Weights of a small GPT-style language model, trained from scratch on English Wikipedia.
Size: 5 heads of 64, MLP 768 GeGLU, vocabulary 6683, 14.7M parameters.
Architecture: rotary positions, untied embeddings, capped logits.
Training: a variant of Adam for these matrices, 583M tokens, 4416 steps.
MLP neurons of a small language model. Each row is named by its layer, matrix (gate and up: input weights) and neuron, and shows model dimensions 208-303. Each number is 50 + 10 x the weight over its row's rms, rounded and kept within 0 to 99. A neuron's up and down rows have the sign that makes its largest values positive.
A block is one neuron, or neurons of one layer that tend to fire together. Before each block is what it responds to, as a language model described it from the Wikipedia text at the highest values.

Responds to: Number-internal separators. Punctuation splitting the digits of one number, like decimal points, thousands commas, degree and minute signs, and time colons, as in 108,159, 27.5, 94°37′.
L6.gate45:30 59 71 64 42 43 46 49 47 58 50 51 57 66 51 53 37 48 56 67 53 48 54 60 56 47 49 46 40 45 59 57 50 60 58 54 44 50 44 51 51 34 46 54 61 53 45 47 47 66 42 61 40 63 75 51 50 50 49 66 43 47 34 46 57 65 27 52 40 43 63 52 54 62 57 44 41 52 41 46 72 40 40 63 40 74 50 44 59 62 58 46 64 55 41 47
L6.up45:43 55 49 56 53 53 61 34 50 54 48 53 46 49 58 41 56 70 56 44 60 57 71 46 30 50 54 56 46 38 60 58 41 51 27 66 49 47 53 52 33 52 58 57 49 42 54 67 60 54 59 60 52 68 56 50 40 35 44 60 56 61 52 70 53 67 38 57 57 68 42 43 50 63 60 56 62 44 49 56 39 72 53 60 45 59 46 51 30 57 39 49 46 44 68 45
L6.gate561:42 54 43 65 43 42 47 57 64 50 50 59 57 56 54 51 55 52 53 44 38 38 46 56 44 60 53 29 57 58 62 32 71 35 51 54 38 57 39 53 47 49 45 44 51 42 47 46 54 55 43 54 35 54 71 43 63 41 46 67 46 56 38 50 41 65 36 41 57 63 51 64 39 66 49 40 52 55 40 53 37 44 50 58 42 61 55 62 44 62 56 43 50 60 58 47
L6.up561:40 47 77 52 41 63 59 45 60 49 35 51 51 51 47 44 49 53 58 51 48 50 50 35 43 37 35 27 57 56 61 40 36 52 49 67 60 55 47 41 45 36 52 62 48 57 57 60 59 60 41 43 57 54 52 47 45 45 40 69 47 66 61 54 52 58 26 53 77 61 62 60 52 60 45 54 41 56 56 54 39 44 61 66 57 54 58 43 43 53 54 44 51 47 40 49

Responds to: Table/list block starts. The opening pipe of a table's first header row after a heading or blank line (| Year, | Team), plus line breaks before infobox bullet lists.
L6.gate97:58 55 45 49 53 40 45 41 33 60 43 41 37 64 63 52 39 36 72 60 55 38 63 46 46 52 44 43 33 32 37 60 62 53 64 51 49 47 39 59 61 52 52 49 51 59 59 52 53 49 32 48 43 50 51 31 61 44 58 52 48 43 43 43 47 43 65 54 53 59 53 55 39 44 17 50 46 49 53 35 53 42 69 42 42 51 29 49 46 46 41 56 37 68 55 33
L6.up97:62 54 45 38 43 55 39 52 45 28 30 47 35 52 68 51 55 50 60 54 50 48 38 56 58 39 50 65 40 53 51 69 60 55 43 49 46 36 31 58 58 42 51 49 75 52 41 59 47 55 39 43 52 53 74 56 61 51 73 52 45 45 42 53 56 51 61 57 31 59 43 58 48 45 53 61 45 41 49 37 37 70 63 54 42 52 58 63 56 63 55 40 59 50 62 39
L6.gate267:51 62 56 47 38 50 35 52 30 52 47 47 47 60 47 44 54 55 62 38 41 46 68 61 51 44 38 28 50 60 49 56 42 50 39 34 66 36 53 70 64 41 61 24 50 48 55 61 53 35 45 58 39 47 43 47 35 38 66 59 46 48 58 52 51 44 51 49 56 44 45 57 73 42 50 38 45 36 38 43 34 61 42 58 51 53 53 40 62 49 51 38 39 60 33 68
L6.up267:32 60 57 65 40 66 55 46 54 54 45 42 54 37 46 49 42 46 47 29 34 50 43 60 50 42 56 38 58 76 66 50 42 37 48 48 57 64 51 53 61 60 38 58 51 43 51 44 42 49 51 41 39 29 57 48 43 40 65 39 35 58 51 42 62 31 51 49 42 63 61 59 45 43 42 49 44 39 66 39 60 64 45 42 43 50 48 55 38 38 64 42 53 58 57 30

Responds to: Numbers in stat tables. Number pieces in Wikipedia tables: decimal points, digits after them, score dashes, e.g. 100.0, 3.73, 6–2, +46.
L2.gate291:33 57 43 55 44 67 55 62 62 36 29 40 51 45 55 43 65 34 53 41 42 44 46 52 46 50 53 40 35 62 59 48 53 42 38 49 49 66 51 49 42 61 41 51 52 34 59 57 41 42 61 51 54 70 61 53 43 44 57 38 50 61 27 48 43 51 51 25 48 42 74 52 47 34 43 52 48 39 61 49 36 65 30 49 43 67 45 58 39 61 57 45 40 40 47 56
L2.up291:36 45 41 53 37 54 46 45 69 41 31 40 55 38 55 47 43 45 45 52 55 60 46 64 37 57 64 40 57 48 45 43 58 57 60 66 44 57 50 37 44 37 59 55 42 39 43 56 45 52 64 55 56 61 47 57 41 47 51 48 54 57 36 45 53 54 39 46 60 58 54 42 55 26 53 41 67 39 54 63 46 42 51 52 58 34 54 41 57 64 46 53 55 50 54 33
L2.gate483:38 63 54 50 51 47 48 51 47 57 45 55 57 60 50 34 54 44 38 45 46 46 46 60 58 54 53 35 55 58 51 48 54 58 68 47 48 55 44 64 44 57 58 54 51 30 56 40 46 48 64 50 72 76 76 57 43 49 59 39 62 40 23 37 43 59 54 51 50 59 66 45 54 49 49 52 51 51 57 62 40 66 53 44 44 68 62 56 58 47 58 55 37 36 71 55
L2.up483:53 40 48 50 34 46 50 37 54 57 34 55 48 54 44 41 57 56 48 34 55 56 59 44 52 66 74 28 59 58 37 60 26 53 48 30 48 57 46 53 33 43 55 54 40 33 61 54 51 48 49 44 60 67 66 52 53 54 54 39 63 52 38 27 60 62 46 51 67 56 64 30 45 54 57 63 54 50 42 40 48 67 47 41 37 60 69 45 51 53 59 67 45 44 59 50
L2.gate507:49 56 57 60 28 55 43 36 62 63 64 39 40 52 65 38 47 49 44 32 41 32 38 51 34 49 64 50 52 53 45 47 42 53 46 49 39 56 67 47 50 51 61 58 50 46 60 55 47 33 58 60 45 50 70 41 55 45 72 43 49 51 32 30 63 38 53 51 51 57 75 51 60 48 64 59 63 65 38 51 26 41 32 47 27 57 43 45 65 34 71 54 48 54 58 45
L2.up507:45 32 62 64 56 65 59 45 64 61 57 20 55 52 54 50 50 49 60 39 64 47 44 67 49 54 68 41 56 65 56 48 59 51 29 52 57 59 53 62 54 53 60 46 35 44 45 45 32 45 57 50 55 54 54 53 35 52 52 47 45 52 62 30 38 43 37 48 49 68 67 44 45 47 51 51 48 56 44 51 42 64 33 45 47 64 49 55 44 36 59 57 40 52 47 49
L2.gate599:28 49 57 58 52 55 49 61 42 32 34 53 55 47 48 75 47 46 39 44 63 41 47 39 48 49 48 35 50 46 57 51 54 66 58 55 57 60 43 49 68 42 56 49 41 45 45 42 44 59 58 57 65 53 63 47 55 53 44 44 62 37 33 35 59 55 54 42 69 36 64 48 51 33 46 55 48 45 60 47 48 53 34 43 53 59 57 55 56 58 33 43 34 34 55 32
L2.up599:54 54 58 56 49 71 44 44 39 49 50 45 48 43 47 59 52 47 53 33 22 40 46 42 62 48 57 38 51 58 56 58 43 62 78 48 43 67 45 49 67 52 54 28 27 42 35 68 43 42 45 63 72 48 61 62 53 54 51 47 45 48 43 51 55 67 44 65 52 50 61 48 75 62 62 49 83 57 44 57 44 54 48 58 24 59 61 46 49 35 44 47 66 34 44 57

Responds to: Wikipedia table row labels. Row-label cells and separators in markdown-style Wikipedia tables, e.g. Total votes, Majority, Seats, Loss, DF, and section headings like See also.
L2.gate15:26 53 53 62 43 38 71 50 57 46 50 68 47 47 54 61 51 58 57 39 72 37 33 43 45 67 46 44 28 39 55 42 76 61 30 46 57 41 55 53 58 47 63 40 46 46 50 49 49 66 60 71 58 68 55 46 66 39 54 45 54 54 43 26 43 40 57 43 53 51 61 53 69 42 44 52 50 45 41 30 50 62 35 55 72 41 47 53 53 41 62 54 52 61 36 47
L2.up15:28 55 51 73 53 42 47 53 52 36 39 46 44 48 50 52 59 49 55 59 59 52 56 64 42 50 54 43 43 54 50 54 38 54 61 41 51 43 39 64 69 42 56 30 47 46 70 50 41 42 38 61 59 65 61 41 49 52 45 32 46 53 44 48 39 47 52 63 44 51 55 51 52 21 47 46 27 40 57 36 53 59 57 39 46 38 49 48 54 48 47 32 50 35 52 35
L2.gate52:42 44 53 49 49 42 55 49 62 27 40 61 56 50 30 54 52 43 50 52 72 39 39 53 60 63 53 38 41 44 57 43 56 61 40 36 62 56 51 45 66 68 38 36 49 58 36 44 46 46 65 37 41 57 52 56 59 45 56 49 50 48 47 38 44 64 49 34 60 41 61 45 54 56 45 34 46 45 49 41 54 76 44 42 65 54 74 57 62 58 52 45 46 34 52 69
L2.up52:36 59 44 55 46 31 45 35 43 47 46 45 45 47 42 45 42 52 60 45 64 48 48 36 39 59 74 57 53 41 51 45 50 50 32 40 38 51 64 36 64 51 41 39 41 57 39 45 58 43 51 51 56 57 45 57 58 47 49 51 72 39 53 41 47 45 51 44 60 40 67 49 46 44 64 34 48 59 43 50 56 57 54 64 56 43 50 55 57 58 50 60 43 48 59 59
L2.gate129:36 57 46 42 56 49 59 60 54 35 37 45 64 55 44 50 60 54 65 51 64 52 42 42 57 39 69 41 38 52 47 54 48 48 49 43 49 50 67 41 61 60 54 45 54 35 44 50 33 52 42 58 52 60 62 61 65 57 40 38 52 49 40 46 55 54 52 45 63 46 52 50 53 36 70 66 50 43 51 51 48 57 33 63 62 53 55 62 51 70 54 46 52 52 58 56
L2.up129:45 50 53 62 57 38 53 40 49 43 52 54 45 49 33 39 49 61 42 70 78 48 47 58 41 50 56 32 47 52 40 68 50 57 51 54 44 38 62 47 67 69 53 57 56 45 42 36 52 34 50 54 43 58 44 53 48 48 42 57 46 45 72 51 35 40 70 46 39 48 50 54 66 45 66 46 46 46 62 58 58 64 51 44 53 60 64 65 48 45 33 51 62 41 55 47
L2.gate705:64 63 63 54 47 57 35 50 53 55 60 51 51 39 53 55 41 47 48 47 63 37 63 47 68 57 52 42 46 41 49 46 43 62 37 30 55 64 45 42 55 40 56 58 40 44 51 59 54 60 48 38 52 65 56 33 61 54 53 56 39 59 22 36 51 74 46 55 45 52 38 55 47 56 68 40 47 49 55 49 40 62 58 76 54 47 46 55 50 26 67 47 66 52 47 59
L2.up705:48 57 63 58 51 56 34 54 65 61 53 62 46 42 61 46 44 53 48 63 47 46 64 58 62 49 70 53 55 49 54 45 30 41 58 53 60 69 47 51 64 41 49 44 33 75 52 71 46 34 60 47 43 49 48 53 46 64 38 39 50 49 49 49 41 59 67 58 49 57 43 56 47 36 74 48 56 46 53 60 49 53 56 58 56 56 54 61 47 48 51 42 41 70 67 47

Responds to: Table and infobox labels. Opening pipes and first-column label words of wiki tables and infobox lines, such as "| Team", "Total votes", "Pos.", "Running time".
L3.gate187:49 55 39 39 63 50 41 51 57 47 26 49 52 59 49 42 41 56 41 47 45 32 57 51 31 64 63 34 48 38 55 50 58 41 58 46 54 56 39 51 62 57 46 29 63 62 60 48 55 21 50 65 35 61 71 50 42 45 51 54 46 36 42 50 47 60 55 49 49 47 55 54 50 53 43 55 61 38 51 52 49 62 57 64 53 43 46 53 59 30 46 38 44 43 55 57
L3.up187:47 59 27 49 53 46 72 58 57 52 45 56 66 45 43 40 57 66 41 68 53 50 57 49 47 57 44 53 62 49 52 77 40 51 37 52 52 45 36 41 47 46 39 38 61 50 46 46 58 42 46 42 32 67 70 52 32 48 50 64 40 54 54 49 47 63 40 44 57 39 36 52 44 44 49 42 53 45 65 62 60 49 61 54 60 38 38 49 73 58 52 46 49 51 67 54
L3.gate344:41 38 35 47 51 42 63 50 61 65 40 45 57 56 39 54 57 19 33 59 45 44 52 31 33 48 50 26 39 57 49 51 70 53 56 24 52 57 58 42 49 65 50 60 46 48 61 57 42 47 66 70 37 59 61 46 38 38 61 40 49 48 41 76 48 52 57 41 37 58 39 64 55 58 55 31 33 56 53 52 50 48 56 56 25 56 60 66 42 61 46 45 40 38 48 35
L3.up344:46 45 44 55 50 49 48 58 43 65 53 55 57 49 48 29 30 31 54 53 72 56 52 36 38 57 56 41 47 44 53 56 39 58 57 42 47 52 50 48 34 51 48 66 46 58 36 39 55 51 59 72 40 39 42 53 36 35 71 45 48 54 50 52 52 50 43 71 31 60 51 38 53 53 48 48 57 55 47 83 59 54 53 40 24 60 51 36 42 45 50 66 49 44 58 48
L3.gate431:40 48 48 56 44 54 50 44 64 52 48 68 58 81 48 57 52 51 42 67 46 45 61 36 35 48 57 54 61 55 51 61 53 60 55 43 41 56 51 58 43 59 48 42 43 45 66 34 46 42 55 46 43 78 61 54 44 52 49 58 38 42 46 76 58 43 50 50 60 55 53 42 49 50 65 56 33 43 29 50 49 57 70 54 37 47 60 47 52 56 44 46 53 58 56 37
L3.up431:57 40 53 55 43 55 50 53 56 41 61 82 54 70 50 47 31 59 41 34 59 59 50 47 50 40 66 59 60 36 55 51 50 58 54 39 48 66 50 38 42 34 39 50 29 53 31 34 66 54 61 40 51 55 25 62 53 67 55 56 51 43 69 71 62 44 51 42 59 61 54 35 34 39 42 58 48 63 26 48 55 51 32 65 52 41 73 58 42 57 48 51 42 53 44 45
L3.gate489:22 34 49 41 53 61 50 62 34 47 64 52 59 52 46 49 39 52 46 73 62 58 58 52 54 53 44 57 63 67 62 57 57 63 47 62 55 51 43 49 39 46 36 39 75 54 51 49 47 41 39 58 56 50 41 44 41 64 42 56 45 42 49 48 37 41 51 55 43 38 56 60 47 53 40 54 46 65 65 51 50 68 49 60 64 71 56 33 53 55 46 45 57 55 41 51
L3.up489:49 68 65 48 49 54 41 69 61 41 44 34 65 52 40 47 53 44 53 47 55 44 70 56 52 50 42 42 52 47 46 55 52 57 56 51 41 57 51 48 51 41 57 55 49 62 60 46 66 37 52 49 42 53 60 54 46 52 40 55 38 55 43 53 59 73 55 49 51 53 56 57 60 38 50 51 48 52 35 58 63 46 54 49 42 60 71 54 38 42 49 53 51 48 50 45
L3.gate516:38 49 43 58 41 55 55 47 45 40 37 45 57 44 53 83 46 56 54 46 49 59 42 51 36 55 47 51 37 54 74 57 51 60 61 61 51 58 36 59 54 54 33 42 45 57 64 36 46 39 55 63 66 58 62 54 41 59 43 73 45 51 44 47 51 42 55 56 69 54 57 44 60 45 58 47 33 41 52 49 49 80 54 50 54 63 47 54 54 61 47 49 63 61 53 49
L3.up516:54 62 46 37 50 42 54 44 44 59 37 51 48 49 61 49 52 48 35 44 69 48 54 40 52 60 50 49 39 74 35 53 54 47 48 57 64 67 46 33 57 38 51 55 56 55 45 60 40 57 74 65 52 56 65 48 40 61 43 31 54 48 48 50 53 44 58 52 29 49 47 52 69 57 32 40 47 41 61 33 63 42 48 52 43 53 60 30 58 44 45 53 59 79 51 36
L3.gate612:35 57 42 43 62 48 40 51 55 39 49 41 56 69 57 63 46 36 48 48 48 38 48 51 61 60 50 35 42 47 68 59 51 42 49 39 45 51 60 52 43 63 37 52 55 60 63 48 54 27 40 52 55 57 74 43 46 44 72 60 42 47 36 38 60 53 49 56 58 58 74 54 50 47 52 46 63 42 40 44 53 53 44 46 45 53 57 45 62 61 40 44 46 40 55 39
L3.up612:29 61 62 47 51 52 52 62 57 59 45 37 53 64 54 64 45 30 53 57 40 43 53 42 38 44 76 28 44 64 41 62 53 44 55 47 60 52 54 58 46 39 47 57 62 56 48 58 48 54 60 36 53 54 54 36 34 48 60 45 58 50 35 48 45 35 54 65 71 40 53 60 46 66 61 65 55 42 56 52 51 53 45 44 35 45 47 53 37 36 32 49 52 54 54 49
L3.gate715:40 43 51 59 53 49 52 53 57 32 34 40 48 56 65 50 74 46 57 68 50 56 51 51 52 38 62 53 49 64 64 58 59 37 67 44 56 63 41 47 60 40 55 50 62 48 43 51 51 45 72 49 63 39 83 49 54 54 64 58 50 53 46 62 52 55 52 23 47 45 54 63 57 47 53 62 27 55 36 55 51 47 37 46 52 60 57 57 53 51 62 39 52 58 52 43
L3.up715:49 59 70 59 48 56 62 50 50 61 57 39 49 62 37 31 44 28 45 54 48 48 48 46 43 67 53 36 54 64 46 49 57 37 43 53 59 52 53 48 50 75 54 46 27 56 76 61 66 46 51 38 34 86 42 59 53 47 63 35 57 44 46 48 52 55 46 44 56 60 48 58 42 43 56 39 47 42 43 53 38 41 58 38 42 69 72 61 59 57 56 42 41 40 60 55
L3.gate721:61 43 34 35 65 42 37 53 40 65 49 57 46 51 37 67 64 42 38 48 57 44 61 52 38 40 43 40 37 51 49 62 56 36 43 52 32 56 58 54 41 44 54 72 49 43 31 43 53 44 47 47 39 48 47 30 47 39 75 58 43 36 49 54 47 51 56 57 61 46 35 57 58 52 65 37 52 49 43 57 50 53 50 51 60 42 42 41 39 46 41 42 49 59 44 47
L3.up721:65 44 51 27 48 52 56 39 47 60 49 52 51 44 44 49 62 30 46 39 56 42 67 53 33 44 47 58 45 62 77 46 46 47 39 45 28 56 71 52 67 59 48 47 49 66 63 48 47 49 29 52 48 25 58 32 57 70 62 49 41 48 60 59 63 72 46 57 54 58 47 60 49 53 46 42 58 30 38 45 55 35 61 50 37 47 57 45 39 46 69 44 36 44 47 57

Responds to: Range dashes after numbers. Dashes and separators right after a number, chiefly the en dash between birth and death dates in biography openings (1915–, 1898–), also year spans and scores like 17–14, decimal points.
L3.gate110:54 60 32 47 65 41 62 54 48 31 63 52 66 68 31 41 47 46 52 69 66 58 49 64 45 44 41 25 39 67 36 62 48 56 63 58 54 58 45 58 52 55 57 51 41 48 40 43 37 62 47 32 60 54 57 48 46 55 50 66 42 42 46 44 28 55 51 62 41 50 63 56 64 50 64 53 59 53 34 58 51 65 59 26 58 54 28 56 45 52 57 42 54 56 52 45
L3.up110:34 41 54 57 57 63 52 53 61 40 20 42 39 56 49 58 49 69 65 53 45 48 48 61 73 53 68 51 51 46 64 48 52 54 54 59 52 55 45 62 41 59 56 49 46 55 50 59 51 46 51 59 54 50 51 51 51 55 55 45 73 51 53 52 68 46 54 53 55 67 68 49 46 48 40 63 63 59 39 70 58 71 55 60 62 55 50 48 56 47 55 53 63 70 56 53
L3.gate116:32 55 46 38 49 33 36 48 47 44 36 57 45 54 64 59 46 56 48 53 63 32 53 59 58 40 51 52 43 62 64 54 43 58 47 43 57 62 35 54 47 43 59 55 48 48 60 50 42 65 37 49 51 51 62 52 42 52 68 67 49 49 43 43 55 34 70 69 58 54 80 49 60 60 36 66 40 57 63 57 45 61 41 70 47 56 49 42 34 58 48 53 46 63 71 45
L3.up116:52 55 53 37 45 43 43 46 52 38 49 55 63 48 60 63 55 62 70 46 41 35 66 47 45 73 63 50 50 62 72 47 49 58 49 27 50 57 56 49 67 51 55 62 40 67 39 49 53 57 58 61 64 49 58 50 37 54 63 64 55 49 44 58 54 44 43 55 58 50 60 46 50 56 44 45 39 71 64 57 43 65 34 70 58 48 48 57 36 61 62 44 40 59 58 46
L3.gate283:55 46 62 59 44 39 53 34 48 60 51 47 48 54 59 44 52 48 65 43 61 42 52 60 39 39 40 23 69 62 49 49 66 46 32 67 36 65 49 52 66 59 55 49 56 48 46 63 43 42 51 53 51 50 71 43 35 52 46 61 50 47 49 53 52 35 55 58 49 61 44 50 52 68 38 43 53 63 39 62 42 67 53 65 44 50 33 53 45 45 37 51 61 53 41 62
L3.up283:56 48 45 58 49 49 46 44 54 45 41 56 55 56 65 50 45 67 55 43 53 44 56 48 34 57 60 65 51 43 53 48 46 29 54 49 44 46 58 53 43 53 50 59 23 44 51 49 59 39 62 49 48 55 50 47 45 51 36 56 48 34 44 48 56 48 56 56 18 54 61 47 50 49 45 38 38 53 50 68 69 49 51 45 61 57 48 53 51 48 35 61 59 62 77 56
L3.gate299:41 59 37 36 47 43 49 54 57 73 55 52 36 41 64 60 57 40 56 56 49 38 62 58 62 63 55 39 36 70 60 54 54 52 49 52 40 55 45 48 51 43 76 43 55 28 18 45 54 54 37 68 50 60 60 43 67 60 60 53 36 53 43 50 39 55 59 58 38 52 45 57 55 56 43 31 49 67 49 50 35 60 48 56 47 48 53 53 40 45 64 47 35 49 46 42
L3.up299:49 38 58 61 52 62 34 54 37 59 68 35 41 41 54 53 48 63 48 49 35 39 62 58 50 66 46 46 61 64 55 43 49 46 54 47 52 59 50 42 51 50 57 39 56 43 48 56 64 52 49 46 41 45 50 57 80 52 51 54 38 53 48 49 46 56 47 52 46 49 43 56 54 45 32 65 49 38 54 27 43 52 38 53 39 43 47 28 43 35 59 57 38 54 48 51
L3.gate309:49 65 35 50 57 60 65 40 68 45 64 49 31 55 45 60 45 64 37 46 50 59 37 52 34 55 54 49 58 48 62 57 41 42 42 66 38 49 58 53 25 68 44 48 46 44 63 60 66 53 45 61 57 69 60 54 48 48 47 61 50 66 51 46 44 42 56 59 50 63 46 53 37 61 35 42 43 57 49 55 45 58 52 42 53 50 51 37 40 51 57 37 53 44 63 64
L3.up309:28 48 51 54 55 53 44 53 58 43 75 49 37 51 51 48 41 60 69 43 58 54 50 53 36 56 50 51 46 35 38 58 48 40 42 65 55 48 45 71 50 57 61 51 24 51 44 60 58 39 62 43 52 67 59 62 25 41 65 54 56 28 52 42 25 52 47 46 44 46 44 53 38 54 68 39 63 24 44 67 40 60 48 42 38 39 56 47 58 40 60 34 65 47 51 43
L3.gate386:55 48 59 47 57 50 69 60 64 59 43 52 65 61 38 53 44 34 41 54 34 42 47 69 43 34 63 36 55 57 59 42 47 46 56 56 55 41 46 52 61 52 50 58 61 42 57 50 51 50 53 60 54 57 54 32 68 48 61 54 30 55 35 46 40 48 43 38 24 67 38 28 46 47 64 44 57 56 54 66 50 50 48 42 39 42 53 51 55 63 26 68 45 62 65 47
L3.up386:52 60 59 39 38 38 33 39 53 53 31 52 49 54 52 47 55 61 40 43 34 50 64 52 39 46 48 43 41 60 62 55 40 21 39 58 50 48 58 44 50 51 47 47 53 66 35 65 45 39 35 64 62 34 49 50 64 56 46 58 34 46 61 60 41 44 61 58 72 57 54 60 45 42 27 27 50 49 57 36 56 42 43 60 52 38 43 50 33 40 50 45 38 47 43 54
L3.gate475:54 41 39 43 57 53 42 63 45 32 65 42 56 40 51 38 59 70 54 49 47 41 51 45 41 51 39 56 34 64 50 49 45 52 49 59 44 53 45 61 37 49 58 54 63 49 43 58 46 48 49 64 77 57 65 67 46 50 34 38 67 53 47 40 45 56 47 49 44 59 68 66 40 70 65 53 49 55 62 53 41 70 43 39 50 59 54 73 53 56 46 56 40 55 50 53
L3.up475:50 37 58 34 41 56 44 37 46 63 43 58 46 55 64 41 61 56 43 53 40 66 75 34 54 46 43 43 43 30 56 45 39 40 52 63 48 62 46 44 70 48 55 58 44 50 55 40 52 33 32 55 46 44 64 54 44 62 51 38 61 38 41 40 44 47 64 67 51 65 63 50 67 39 57 62 59 50 59 49 46 66 55 50 40 59 42 58 48 40 43 59 49 40 64 57
L3.gate484:46 50 38 49 40 60 50 39 45 59 38 36 45 62 61 63 47 40 55 30 57 51 54 58 57 44 64 42 58 67 53 49 52 57 46 42 67 40 40 46 50 54 53 59 55 39 39 30 59 37 41 57 57 67 52 44 48 49 58 68 44 58 39 35 47 62 47 48 54 61 70 33 58 57 59 54 49 51 40 52 54 58 54 53 50 57 57 54 56 41 63 51 34 64 54 31
L3.up484:39 48 49 41 46 75 63 41 54 57 45 41 70 51 68 62 66 49 57 42 64 60 24 24 51 34 68 45 41 75 53 56 29 55 50 41 47 70 40 52 52 52 59 54 50 46 68 54 57 58 36 53 55 66 56 37 52 47 67 36 49 48 41 47 54 45 51 44 60 77 64 41 42 50 59 57 49 57 52 53 55 61 60 50 60 56 44 55 47 60 69 61 39 33 50 49